Part of a small language model's weights.
Size: 12 layers, width 384, 3 heads of 128, 25.2M parameters.
Architecture: LayerNorm before each block, learned positions, biases, tied embeddings, capped logits.
Training: 535M tokens, 8165 steps.
MLP neurons of a small language model. Each row is named by its layer, matrix (up: input weights; down: output weights) and neuron, and shows model dimensions 16-207. Each number is 128 + 24 x the weight over its row's rms, rounded and kept within 0 to 255. Numbers have three digits each.
After each neuron's rows, "fires after" lists the tokens most often just before its 100 highest values on Wikipedia text that the model never trained on; "fires on" lists the tokens most often at its 100 highest values on Wikipedia text that the model never trained on. A number after a token or word is its count.

L8.up1529:102134126103129155159136142143148128125100128095106120181098142107204106135113097143120116117152123154157180122166149128132145127132115119128103145119091095166138105154100089101124108170152125123148069103107127128142152112084141179158144081105111138118114158122116132124101126114127151119150166138116146158109081082129172108141087119122110147144111119124118131142139105133102077093128128145107117132164139080150112121089113114143114141106149115118131112116140106146107183126134136146165105115105101152120160151136181085134129102158109141127107158163092146110102086133132157104
L8.down1529:138137123162125191119134135137129127161163111083133121108136140128154132144068112099138117094126123166140164080150120108084137167095137093121111143124124128145155136081108148137150119116147147110173137135127113142090142123102132150144119107112184112137121151131100097139112095116107156104151100110119140125157102124133147146162131116099123157146130119158104183155117126085145116125134119148089121120152122133132112112130128151098126178122115154096155116126117111179150138141089113156164144136141148106113148199132153115098120123104102158118151098151138119131064094121144078139
fires after: " " 29, " |\n" 8, " and" 8, "|---|---|---|---" 6, ";" 6, "%" 4
fires on: " |\n" 51, " s" 13, " T" 11, " cont" 5, "|---|---|---|---|---|\n" 5, "|---|---|---|---|\n" 4

L8.up393:103119122114134160124121155145106132108089152136113088138150110122160146144112149154129116126125117127109149138113167134149151148118137152103168133158137118120118128159116109070139120094110110093111146110145097096156113120100122117130091165098095120106118128194108094140142122169122159122119122122154130153110130098100153121135191070153121139182124138142077145164094124099118115125152127146138145113105116071110090137139156103082157120139131074148154106106136117133114149122123165178136150140132093160128120114124140151082121101124119113135121136166120126113149170098110108127
L8.down393:089129106116135127135118136140140121125125100174131184158098110102153064149118094115120126123168087074146102139139136124131141125139110154115158126111156102105107105113177141084068112100134117164118145139139127114134137138093140124115169108151117152103095099126144149116098150092142137113161139115081167147154153150148144166111125131130146139132167137135133110093101158195095139168138070118144063113146142128099123123100099104136169127164133145116137111099140111104144152153145083142141139124149161111124130119098153139119137133114150135118087143072112143103177085159086067144
fires after: "1" 66, "9" 26
fires on: "0" 37, "5" 24, "2" 16, "6" 7

L9.up1185:125112168109158109135126112125103139166097121103140095138167120142117134135128121127106147115164119110140091112121102119125148098114133153148125158104124123145154118104100135110102138148123129142144131168137188105132136143133128125118107129091141097127135131111110071133121122153129150123148149135106101160079128129113158177146169150159116133161068123093121156149114138134084122167194126080151127149109149133120142097158129127171122084180121119112126114135158118156166128139123156144123099126116096119114107162172125144168191139158117162129147183113050154136140109113113139119
L9.down1185:115150132113205128169120120128165126130108146136086092136114141164176134158171144136136111144167181100114102150113099141087108139128150169058095151170124106119159119093102129106107082138139131123139125107085134136099149119106100165109109145181175096112097151125129162123136111115074134166136109123086143110138156087140126146115099143148149127108119129106131118131117140099133136095101152150156156148114140116144121102160113100091115096158156149145142158123108116143087136117134105145152146140089136156120086119143103140139141140120111110126147126098139092145144126149153067131
fires after: " " 89, " (" 7
fires on: "1" 97

L9.up469:096101157103154099170077119136092147106089134105146110130148175068162169142117119100118095153141101102147130132144137103153102171114129095135117119147127113140163154075077169133129126155134140123149104121158124119148108135133151095156149142113140116124116163168113118165104134134160162145164136126111161106099098149154090164125112186097130109167107114092113166125105114096121115122139119100108138137098147149111150106146140121100110062120156150145129109123140176119122165111087107125146102114107102165174106159116150156164117127146175145142111132153144078154109138108100141119
L9.down469:111100154122091142114142138121160106128143132113129151107126126188114122106120089098133169130076120144092103117065122141130086115124149127138108141152099133091175119142165125139145117138122130103127149153073135113092111136101163115085098105155141115164183112082085098095122158124108111142149122161102151123124177127121109126121140138172147126126118116107100105127117132165125125183108157149183133076138168128138087157092148105102125140096120093126152124147177119144162140132124127124119156116100168170161105113094151139154188151159106114077125177137129195117159155126154147144
fires after: "|" 35, " |\n" 13, "–" 8, "3" 5, "4" 5
fires on: " " 47, "–" 17, "|" 13, " |" 6, "6" 4

L8.up1094:127135190111133116177126119156108122103131102090153131107151145101152109173117158106135106143092096119125146129120138133148136140137163142131139121125147105152168154164095129138115159170159136138132137124135174121119167096103138145138154164110112130117095123182109107135157135139138141141159138111138037166108090115136160121089096088130159130137125119175151128133148114136130132126119134078115110161133120109127124125129128154109126140100120113134107189118152143135136125112117145115094089119103140139181171139107153120124131112126176145105135111124150091082117123108118116112
L8.down1094:108126104120168159111101109132115087121129154129145168109137169156146124189098135133099087142141124135095100126132122168113152176134138147141138135149146144131135093143139119148170140137116133141178128110130145162104098164107118133117128134106147124132155110127105144104118096118094094151117146109111106111120105151114130132070122146094154175105146122131143099145156129113150165143113102142076147119116128108112078107123156114103118108125134099099120119102145109141128130111169154081130097147128114142156191149104151145157132090109193133102126112114127125147113142196177111105
fires after: " |" 56, ";" 26, "," 4
fires on: " " 54, " D" 7, " T" 4, " C" 4, " N" 4, " |" 4

L9.up800:126130147086140174156139126113101165129118133149152148151108134158177124078152145126094123100148093124108125116105146135128155134131121143172123109144150098132127129118141145139122098148140130104103126132126113128135112120148150140147142123120139092096128131122111121082118141147168154150126123130110130133092128168123131155184094099142161090117136108129166106148137115141087080141128117092121089122106095132172133093106132108121124110155121100134103117125134148126142101130096180127126104143140179107178147088113139166099145162179128145129094146143116117094142122142094117096
L9.down800:149128137115103132107085117156109125134111177145173152112149106126122107147085160105099092134167153096155135163124121116128120097117110131117201177113143125099102083130121145111118112134158134139137162158132139142103124128084150112138141122151123143148119111141104110121109129137083152123146132102119120119181135148108165109115119143139136135150119126184137145146123108161102134104147145160111151153119135096130118085135143104105116126126139132097135120127167082129105144107116080104156134123148121139151132111136117133145173123093121163161108098132152142148113122168192117142
fires after: " |" 39, " " 11, "N" 8, " to" 7, " and" 5
fires on: " —" 26, "0" 10, "/a" 8, " " 6, " Did" 5, " d" 5

L8.up105:106125140139132132162131108130105109070135135131131065157126099120157119115136138157121101085091147138139120158120130153139169144120086107183113124129135126162134128143070153147106113131102122133151158096150101096152157128127157120192099113138102087115118159122147159125154126160142145133150135146143126148090099121064133123200115154148097135152166129056136122096125136145114100108151138164085129121120124117130109117135132165140091134141123127166121084089133168096123119136087129196113152116158130134121103129145123162120129136125139110145078156134138094115112098075126126107
L8.down105:126126164125133152097107130089130110159110139135106127110133161112135166188112140119085139134095125126118094115118100135153090148150155157147120110136141106158112121167149119180160099148133173109136137107106133132117145183159079132153174101101136119150142131144111131080152181128106122101106128107065115125131125133129107113123118152121135123140113138145158127185095123121115103170146119109134141117125135139111107110142159135127157118187136125101157115113160082124118133122122113098117111148137173112112117197130171117135120077120065129143114100140092163160107111111154152137
fires after: " " 69
fires on: " |" 40, " |\n" 15, "0" 9, "2" 4, "ig" 4

L8.up626:101071125108121111168143115137159139075111119152124058174146155136149124116116135096144151160121113143135147150130079164125147131140159087155127164120127125139138150123141125091123160140126103092095101129178107112141130090139152086132134107150144095128118115122157124122181088139163136127128132202122119111098151115093114127146134131125120193126112109123091133081104110184136074119116117130117125140133135112136119135147144106154146156117135097158101103143161157145117157101119142144081130132133101121131151099117141105180127133120124147130082129129140129150142105114139114125
L8.down626:125095135133163095157090101120116145148110150089136123109129093162129125111102152145095139163111167112156108162123109132142139123156127125119143106122122188137147145172148143189142132116119112133164123088133134153116123120129094085154152122152085177143119121079117099108131111136151131143092085132134123133120095136143115113120131121111103109103096132124169081160154100095144086100121125131129114115152106169132126066154146143135106141149148152137147116136144138182086109111160128104147116114159121125116175139127116145107106111139110096170171119126159091167126137111142148114
fires after: "2" 91
fires on: "0" 91

L2.up1034:145140122145159135154099150169118096123127109081099137205106131104148169160110153151114162123152146170155140128134166138146169152111084101138134126119167152144158129134125110094091095138153119138140145066134136157130125121158167124138097136138071105139088138120125089115134126142139147142120149163089144144116107141125160131125118151150096143145158159110131111193180157165106107121105166099104103141111170127098149118093133095142130129145161114109122129135126142180116123091130127102134080126132157117126110132111123094134137107130180159144116145099151129115092146138114099076
L2.down1034:116133115126103126088109144144108104153131108163106140133108127126147132134063180171146133121160128124154188132123130145163128133120123139098137080117171138114108140075143122115136136129173090134110111077122122138131104136152124127074165164128144126164129155140147142120125126122090136114141148131111118117148107097154108100110132098143134180120120128135147141145127153130151175093144129108108128133126139116151150115093147156141131119159192118155090111105087165146161147160105122120141148114068101148092106128108118119125128151107124105155153086132152174162125143149120129095
fires after: " |\n" 32, "." 15, "|---|---|---|---" 6, "7" 4
fires on: " This" 16, "|---|---|---|---|---|\n" 13, "|---|---|---|---|---|---|\n" 11, "°E" 9, "|---|---|---|---|\n" 8, "th" 8

L9.up857:167084112118120134126157118123146095066139200145110106147106137116147150125115162158119116127123101093129139130163142184133172120147107138145151159124135124119166169159108126108112129088111129118076111136193100125147138084132147124126135122118134121152100141133140123149135110113114133153126111195132117193128105171128125118176133111148124177176133115102108123115131131071106098140086118115107106143126137150109130141139125129154122095127136133130096115109146129133116162065133141181154176160108123116119135136108153121126114160135165122131109178144156135115169142128148151141
L9.down857:104133139126130138110114115100135127167137121104148140093131133104152122101077117140162113169084101121160157101154126138138137094163117148108117094146113103120158134101126117105143098131166108081136148133145119132102130140075119136130124104124180136151134120154087117100111140096140102114107097179126075109138120117133132110161130079174138168118119149089121135128131141117169119077091117172138116134133132137131083123141118114100147139157181132152126134136135143120122147128115105117118175144108135151157138175149084133092119120128130167120156154065107105116128130168107148143
fires after: " " 50, "2" 25, "On" 4
fires on: "3" 23, "1" 20, " " 19, "0" 13, "2" 12, "," 4

L9.up1216:118089156169103087097108092133117129108100128155100093163137121140122126122142136120153100145166121072166122185176145116152095107101094177165135163112119122096125137137135126108122123173133114176109123163130138134145104137124111135156123140078146102121116121140091085122122123131127124127132127082163142127099143119094172143156159100099149138122093130151114122119129088140141123115127099155152083137113151143118169146142115131136136129089131139178098185119154135129097163097127069142083104158141106125148160097159173126146133123168108135119115150150145103121125113122132111130
L9.down1216:111167126149111110139115132133132156158139118130149156107134137130128134128091156152153096088119142165091154118121128155116138141107098108134168121086128162116146110150130120101118118089118134147135094074125146101156142113166136111099116071107111149128117131147136122147112139128129129158140113118116153107112136129114147161172140182130085156159129119136087106119120142125134134098133139145115092130174137122102135135088147093131122139131143097126154082128107129164114089138110157184195154140116143111112117089118096111144123140120144087106117134090113109114166157114104095083
fires after: "2" 31, " " 30, "1" 11
fires on: "2" 19, "4" 17, "0" 14, "1" 13, "." 11, "8" 4

L8.up960:144125169115087167095110153136137137076172109133125122169129142128173150099101146104138166134078150128147135086176113108131161114120131124121149197102135115144131122137147130107139144090117086143127141118144133095164103116130164100158140157119138137145107147136100128148114116111154159143158091150152170123130150101144157146128079160144105120145115117109071167160149144131101143098169134089094135129113143124141118104135112097118165107151141137150114130096147150126128145123126130168147145141122108183164121130124127113085127199144158154105131128072138080134121125159168149164
L8.down960:142088110148167156123167111119150111157133165138123092106173177133112068064084131109136135090148125143108140188111101128136124096126107141122146116119108154147096184097117110117131104119089096116111149063118125106144142096095126138134100123141107104122135105109139141142120126132123113119098120138150132146141149171157123100132142130084122083135140122147117117137097182122116157153103129155133151159152129113101132191129131137126158098145153121115145137151169112108112176120115117103148148131083091090135133172167142114152110143185078162122130112119148143164145124185160137121
fires after: " on" 39, "On" 9, " On" 7, "1" 4, " up" 4
fires on: " " 57, " to" 17, "0" 4

L8.up1499:108134185130174094163131132129170128096104097117124114180144106127143106160118110160113075138131114092110156129110141113121114145147142133109111106174170123141131128159069155125097140153153141097180124136146156127126156171123131115173122111175093127135089103131094143101142104168145171164147156091169121150115100119152133128117134127088146147122102124099115138132152119141101133139121195101166106128104142062138112145117154159117138161072113137128173159157107118097126136117071114129095126128098134159145155169144135160149137146140114159147118138127168087134090139088131150086
L8.down1499:125143142109152148100104126130128095106136120160154180120139130152139098161105084115144121092127113099109138068085132119092116157107107097165160132144140139105132082146120135183174144151149124110143155129093122175104125156102129111160155113132150143147139095135147088133108103128102103161140093094124126166125122124146129108117134158108130098105105192118138128105157130144133110119106121140126147105139140091123153123103119117077143156086164103096119082142108134114145124134136147101120156129104134118143198160139149114140116110134106143097140115108140131179122145153172129092
fires after: " |" 31, "1" 9, "2" 8, "5" 8, "8" 8, "4" 8
fires on: " |" 44, " " 25, "." 10, ")" 8, "0" 4

L9.up626:137142078123129133136142122143140117152096104161137117122147132125167199124144128142117098146154133174151130137108143116113172086125139138151141149115168122116118177137143113131137110114102123110112117078151153125102119144135138129097114124119090129137099072134104151170144098154105171132155150135124120188157147115071153136134146118143118144125109134094112095105141145121137128155120108057116094114149141081093178112128076108139156117125135117158142136082168116142119086094103169091130108190106128128115112136133107132163112121132161122128075143100148131142100148128124145108
L9.down626:120120083124129159191168176142137134177094109116134098135179114158133151099115131152125166160129116117123117142112135132117140118109100131078192099126131118134140107097158112120138096173078129132106150109170091114161103175135100138107134129088187094116103120158090119115116140192146169121108141140126189153138107128136122133139131084119112144167112133107176082143089110147134125130174109134126131130124176121115154117111155089154137150150156145154139119107124107096165156078129120103161135101167132132160098155142131091110108151127145131139105124130151085096131165160132133097
fires after: "9" 34, "2" 23, "," 18, " " 7, "1" 6
fires on: "0" 38, "2" 20, "6" 13, "9" 8, "8" 8, "5" 7

L3.up1079:159123152100127164129118114094133125107133115102127138133113134110151156124112116155153132116130127141105121065139138152101168106127148133133116104089135096128157141109137112143135117126149105140139134107119164161126112116157112127174138115152117090108132157152104094120152093132123123150144103091129155125103105200097155129124144160132158127122131104081109111129182096136145121118193180133107106150122133125110125149160097123181140144155148097147143146133130088107133129121127123106106111093139113171124103181136126153167133131094160167144114123083118077099143149142108168113
L3.down1079:129118068147099168130107145125125097126167122159150072142072091124143162133012162132134125140117122124148081089108105123106156102163095149102125123135116116156109136098111155096133117175110120116104131146140090158147111111117134088157120120129118161120097108151137176076158143139118137115127099118139132159105151136152137119146097130083145146129148127125143108138140140147121161117158139130155123136129089100124136153143141112169147129147147113166143180129121130106133158147151114119131132094098099143135097187108122102111156121138094113106122142137108122137115131146135159124
fires after: "2" 24, " " 20, "0" 15, "1" 14, "9" 7
fires on: "0" 44, "1" 15, " " 8, "2" 7, "9" 6

L9.up809:131065143122094152117121114128056089178111103124140134185158153124133107167151126092136151152147125112073121158131131156126142147086103097109143121136125118089150147119118116116117179146109132119157090093131125131210098160143112099129147153135124176119120154135128136149126150125093145131143127179130157149136083129129119161108161155132167110166131128130093169096144109114094132142166136124118131118110138125127134114123165172099104085127114131131106143104126134173156122105099148099118126130126189090132165107147146150132139128119113148142122150150132121111118117118125116136
L9.down809:108148128171113191114114116098150147105109124140181127123124139155159122075100132109087100100163095151141153139085134098135123142127164168161191153146154108111132076120120101099157140108147116096124184150093123118155149147065156131137130095148168101117137107153177129115133121143102165158115138082153119127121162131088135119140113087144107143126137096175105103138115104118149152101146115154182146110139191116152166117105161091116116154105166140123145072130118152092155143137110167140119114101099150159141121127122110120143126110095150117122092125138130132144153093134136095139
fires after: " |\n" 62, "\n\n" 6, "\n" 4
fires on: "|" 64, "=" 10, "-" 7

L9.up1045:133094168108135117127135105111093142130093140138109112128160137101163183155112120090126157119112089128100139157159115164109154098141149163117132150115133147110133129132113114069120118120113121130122076129135130104126130153158115139123169121170124117088139094151129131100164144162116117120136114124132178088139138095083097128165122155142161126137100132114146123097093130123144167111111133103126114067128124118152149139078150144124142071131105135138117167125157153100151118124138150132132067088162104108168091168125152134131113164145203137139126144149162141144142133121062163134
L9.down1045:139155125165162088114121138112073133158129142098100126135118152092117112107089134118108123181105105150165099153114115105131164127134146100115161100118141151133130125095130123155132136107188134091126141102118112161141124125111168102145131130147139149143145145142117117114113161141131108069108083115142123114117110144155167089123194170094120145150155144144099134126112151126109140103132113075122170101103120150131121156093115121097145184132143135112139085133159117135146152147134113153107109172138115115140134108102154149156103153124106129107121084134131138125146105145138124095
fires after: "|" 30, " the" 13, " a" 4, "\n" 4
fires on: " " 65, " st" 7, "-" 6

L9.up131:107114079133103109150143129132136142109111141118099077120149098098159144146123126127131136151123139124145159131141160143174196122087149094157112141090147141131184176126161079138149130152120096082151103131140133121150156126123136111150144103150143102126116143162148139160156095160112143166119112174169139108123119134104134092182139099134121176156098125090081095140105123156118102110152133133125145128103127105143164102132130124123145133167119163109150170114153164160109135042136132119129136115094137122132091115146161114163131165121162154142088163139131118102161164095126112096
L9.down131:165125108120141165163123118094127106167146129159152131111099113135156122105108150130116120139103147134130126191159086086082122146143148170170100115136151174091147138109155120129145127143119184145151145144087119107119096099112118164133156115152119104131116127085157071116099106116166117147138129101157131126096137135186118121116123099100135132118092179150149134158164122146093131141114125139128130137105096211140157104132117143158095097139106155144090125120134123123137126112092111095158134130145122130122133170130165102156097168103113136152118121124158118157122132111122121079
fires after: "2" 92
fires on: "0" 92

L9.up739:131124121139133103131133146129114120128093111133124097105157141130196122127154121147133136135124097115130150160127145179128167168090091099142159124110136100152054103082073093147122132110114088144131148131135099138155130122158102108204109134141113149110120104117154142107139162111117205092135124126139133161118125143119091139136135129146104109152119079130095152130103133131070147122150154122077111150136159106083181120132139148130109112141119103116137126114125162131105127131160138109124128145156127135138137111130133135143115141149128150109103078129135147168128114091098080122
L9.down739:099146149138156168137114112144169100090169120146139141095147105153097142116146137120117117078153120162161125102089111132137152116147111138121150111115135154113141120147118158117179116124138164084131170139108101103110138155158134123139154146144183152108098141142122141171116153121091121135156133145118112115122138129118132108125110134154125148161125133101155137167159139104146110137105110131087160151099127099074141117118138122134138131111191161133111158135080109092105103149104141122123163109159130102095145119128126127113182097137127132144143106154156156131111103146142118101
fires after: " " 58, "1" 11, " |" 8, "7" 6, "0" 5, " |\n" 4
fires on: " |" 41, "3" 11, "1" 10, "7" 9, " " 8

L9.up1145:159128121108146187121122157112069107102103146139121090119138152136167123080130148110115123120166105084139135151150158124171150140132108141111101103127092104136128142100102079072143107118117106094079104097165158116158096147136181131116150152104120094061138139131157132128120137162124119173134157104135171138148146102151108166181105107133106124144137104122092116189129127117122136139105125115134150104118138135114196134131154119116097103160126116121157124093153159095142133092147126147167102134134141147142112162192163116116114159102134115109098139159142112106118125156122148145
L9.down1145:156155101125149119103112096135154138135112096164147096107164142083148097140167165168114139149114111145138116140126128118144108143143170107122129117143165124153043132128145108102089105103156147152108114118159108131139150106142126150127165117106103115169130135123068119152143129147091138146060143143130105157116101138134092134124126118173074121165170117157101148156111096071142132150156095111112172145129154139096115162166148098165137158111163173110128136144133128103100124139124142102080121147085092117153125137131117085152127154114146126134125109143096125153105135147165118120
fires after: " " 27, " on" 15, " the" 14, "On" 9, " On" 8
fires on: " " 63, "2" 23, " United" 4, "1" 4

L9.up1315:097156164159164155169125113162132124131115110146121136146141094144152156132130096144145141124116121129125107152174135142127177107111145140142147161120141099143130162135126088154127170118136111093124092079172129141114095150146137129136138155129134084103094136175111129114120113141142150164170175102180178188075128126089086140122142105118156104149120106119081147123127148094140118127097096113133094154098103034120162135129125109108138139144135118174096138159140139118146151175156157138103104149104117182140099117163167114134090133130146156110139132131106087172161160156121145081
L9.down1315:141111115102108160153130161139118064068118124148144104115103133145106103092048153127098113099171109082133136113169147101167085117103118161146104128118118157141154166134128129153086085166119129135127150129133154103167135119141133080159163095134114163141115133117144141124089130145124111144125086148114130125153132139185155129129119145160148141110102121110169089103130119133109128147162147144112140105167135118130156148149141131144125141121143135174123131085086139177098133097111117151150139107138098151138154111155142094138133124128142150120113161127139143107143121115152129153
fires after: "9" 35, "2" 13, " " 10, "1" 8, "|" 5, "0" 5
fires on: "2" 16, "9" 14, "0" 13, "5" 12, " " 10, "8" 9

L9.up509:105107152126139149102106109115144128142096125159120128155157131129123137158110081141116140094141127131158139129118116118142105080163120174152147138154099086186106144122130115123096127140140129101095155115113127082141127124161131103128116115124122079131135164126115157135120127151122121104168151145113139136098127146109157126180102099166125125168097113128150142122092105142138077127150132141096139119123145144067096084123115182141131134203128125148145110133128134089137138077133131142098149092142146105128149127129135140178152143171135126122104131128140105107153172059137142101
L9.down509:154127131153101147120173099047133128137123184154143138091122132093130142120129133110117067104162122159098091151112115103102144127119139109110150116128152135115154161166132132154126124133170123095124158096143123116141124133121142143144118109121115121139106151124155090100142134163122127093133150143124148108110150117146159122109105145129133123143139134167121102099130135130134140140143135158136134094160118118108109119145141094115141128104095140151144121131164100116078130113133137165093168170088127127148100121115150133161146135101162123122126121155128156139125128087142085100
fires after: " " 78, " p" 10, " (" 4
fires on: "0" 81, "ist" 4

L9.up14:104143137132072112215118136134135115063124088105150154116130116097125145118133148164136155110132085095144153123134151145093119136123123134136110106150149158123101115143111103079126109136113102086097142159107122081121106078142112118187117123169151108152088150114086133118104177147116186135128114125145118116102136130132124129089115131119111107148133076118078149162133145123132122087117135106149119137115151075120151101132182124154103124110134110093120171114123090152122152145138095129120158111122107142134137140102121147126149148156133155120143145122107195161140135130129065133
L9.down14:119122102160129140125149134102195130106152101141150181139169118142124138089107127164134137147124108107137137120104126084108146184130109132107175140145155138107120148095149110108137174191140129107096131167114116124093120136095127128114074139147123126103087105141111084096127101098138099123123153145148139155092152167121150158173120115072118136124145155065134125117143099133125129153086144158148123113051103134091157143119126133134140144130160148099134138101127132137135129152137130183076172133153117151122150127116144170132133149115129143139127120123150129117135155132188115139
fires after: " " 36, "–" 14, "1" 13, "2" 8, " Sm" 5, " |" 4
fires on: "0" 30, "1" 28, ")" 10, "2" 9, "all" 5, "5" 4

L8.up1340:122076122102119128187159148132147133131102156146122121134127113117167133128119137127145115105152122161112165106121099110124103127152109158169159136082119135129134147124135082092119150144141114077110094150156101137132165072171151138119118122182092147093109132137133121130211111145142129138107139152135119097093148156101121101143107133150133159124099128104108133139101121113131094118160123122127121135152151128116123117112135113125146148108114107158096105139170161164128138117091129122095131186157100121136170146129159101187102136135197123117112146111151130108131166138130142123
L8.down1340:129138137097105089136149100107113143107105158107138106152132133147158140089105164149128126119107129127145103183149114152097154094154160144137145159127135160101142135120145128137158124142115076087153150128111132097111088124121140108097133081157140111164143139123130125148154129143118157145090084163106151127126097141139113122101138094109143157130109150118142099166180102119156120139128098043115141120116125159129107094126163111091141163130112167160149179165153088173074106137119123141133123170134143143163197098127153105092082147130127115147148083124149093138115146121165152091
fires after: "2" 89
fires on: "0" 89

L9.up367:138106159129089094134106100165136100121086069129109136133158109141136106140117152128135117135152130110123081113163121164137124115077124137140102132117122119139124146134137144167126148168099105172140129149143129096100154145082159125146146122069147129117117171116069145155114117156143128093133093125123130105167134111114111119105139114113126122122144099168163117133141120113133127130127147113141116115094135141129150113118133128148139110112139113132118110170153150119101170161119146082111131119145091178128131142124131105139174110111165120148109163117155111184145135148138169165
L9.down367:137142120113133149178114137153145116160113158191149125134125140121111126150148142170137152124109134113118128159130147122129160130070160114071159104126139125170125174088137136124138121116131125151081142120075120116129106133179097123102099117143117106126138124111136110100134111121121127133147119147102143171159147132086124171158129127110160128101104132121105090157124157153130106144102116126143135127109146154125096132101120131151115149139126138104179149066111125136165119117115088153184151088154111115138136145129112106139107100132117101088080134156138074106108135088111112107
fires after: "1" 35, "-" 14, "3" 11, " " 10
fires on: "1" 25, "6" 16, "4" 11, "7" 11, "9" 8, " h" 6

L9.up277:136085134080114152122144117119156150097097104136110146118129130132168133135123129135144111162133112122125158179131116164110106101107057163122157119149139101141115153124103136090107147126171123123102127117163093132147161090118118128097093164169059084121152155143110088119142131166091113126143127147130103187097175117086098112124137128127133139090175095154129117099118186127121147176129108111127152106137130109073122123153120123143102125117142100121154085092124121130093168139114149138117127142150155126141119125140132130140109179139145094119136145137098103173096152156150129148
L9.down277:110145148138130145169170117149136125146125141089157155161141115127084124128134107109141111147134129122088110144099073138163138141139119131123189103118119151124138085123091078124139108102083103146113131142107082101135122124140140152123160183151147167093127121184153118092120145136104108142119119135117115137093118116170112111116151140105135129109104143139094118116112144148158132131127154110104058120111098103137152135111164084137110138136156134131157085127144118124208111156119125113134153126156138106115099112171113119142144169140113114114105111091149145115147093112128087144
fires after: "0" 91, "9" 5
fires on: "1" 60, "0" 31, "6" 5

L9.up166:114117129103105104148127138169128131123142106109140112113149117073156130149111115150118135152146083159124148168148152114132123130142089131144141123118177140144148131129120120141107201202143090133130121133098119090138151092126094060153140129161136100074120131116133111144143142155124137093182129122103153121157119098134150139125140147145163128167112144137119175166144097110128090122116125122100128119122108123123162119130150150136097140121151120132115135091125148184093154112106145100124079101141126112140140106125185147177143181130177151144137145139166134130151114061107096125
L9.down166:089111113136088149150120144118145135156155132120142136106111135080084145160095132152121141159142115154137109152097162138130149165110120124133120124138125131104132155147133171117161152132113152145163167128075112096131106128098131129169131150157146138151180142108152127149172165090116105141121139119120120096138103149122156141135153134078097148133113133113088141177117125103138148132061110116150122119139096147144121092135157112154078167109159141151142117125167156109104145106160105149101126159143157138116143135118157139151162136159181120172131128134119121112132159058146124149
fires after: " |\n" 58, " " 29, "|" 10
fires on: "|" 58, "3" 14, " " 10, "2" 9, "4" 6

L3.up630:160110158111134136140181132097148092116132103139120134120118145101175153096135165103109127117161123107117136094146149152128176177160140128104134104138093184144164130125163087091116133105124157119092122116141172125149112142167129133122092141089137081115146122152116179121144116127121126182148150127135149123146115149118152113193097131154104109139147120125110118117133095162119104118096119144123130128138131088122161141099184151155129095153151126141162101131135123135100110098136135087103136084132132094172099140145169124148167174117157131137105101135157120090150107116103123152
L3.down630:150100144096112142159121169121160116113147071111128091160119139116177135122129125100148155146124097143100143077086160164098211097075139109120124081135145156169153162161144158107112096109111162139108152142130121175144110139119120141111171131108185139140120152147127125131128122122082150151117133116146136122121116108105108114133138137141171153124141121118151103117111149105149140127131106096121144140115102109109114129105067140133133123139178085150136119119143150086157112179094135130131120142134164148155098139143085180092159163102118128107127085132105141145152115120081120118
fires after: "\n" 48, ".\n" 9, ")\n" 8, "\n\n" 7
fires on: "-" 92, "=" 4

L8.up153:118102183152157155164128136133129145102132132095147113156112116130136136112139129160159144118109108129148128102122115164131168171140114114115126139168148133110134132147105148147143117158125112129108137141143144136143114157148146133105122121156087128087110138161106162112134133106115160137200091122167145169100128091130123136109116132148131127136130103152071150110146150160105142149130224098146072119145219064086149073150138163108110131143162148094096112158132160134136143152117119142125103136136092149141102102132145160117118128099116170139129130118152120122129141096115129093
L8.down153:104097118151132099115122150112111091117100102167135140119137107149131079101078140156166116128112103095109138140092089125089137183090151120136107132095121179163079148129103112120153142097127123111085140120091140145161106145129089162135145133122129143116130084122085147107150097157100154114105111091099128123122112141192125119115126150149156132109137138118127146128122139163128156140143102124123131112143164145112118106142096120118133097151165128117118094110142168073125149122145086155139109141158099119144113133160149122154115091107097156155179100102096116115096118147149082126
fires after: " " 84, "1" 12
fires on: "2" 28, "1" 23, "3" 15, " |" 11, "0" 7, "4" 6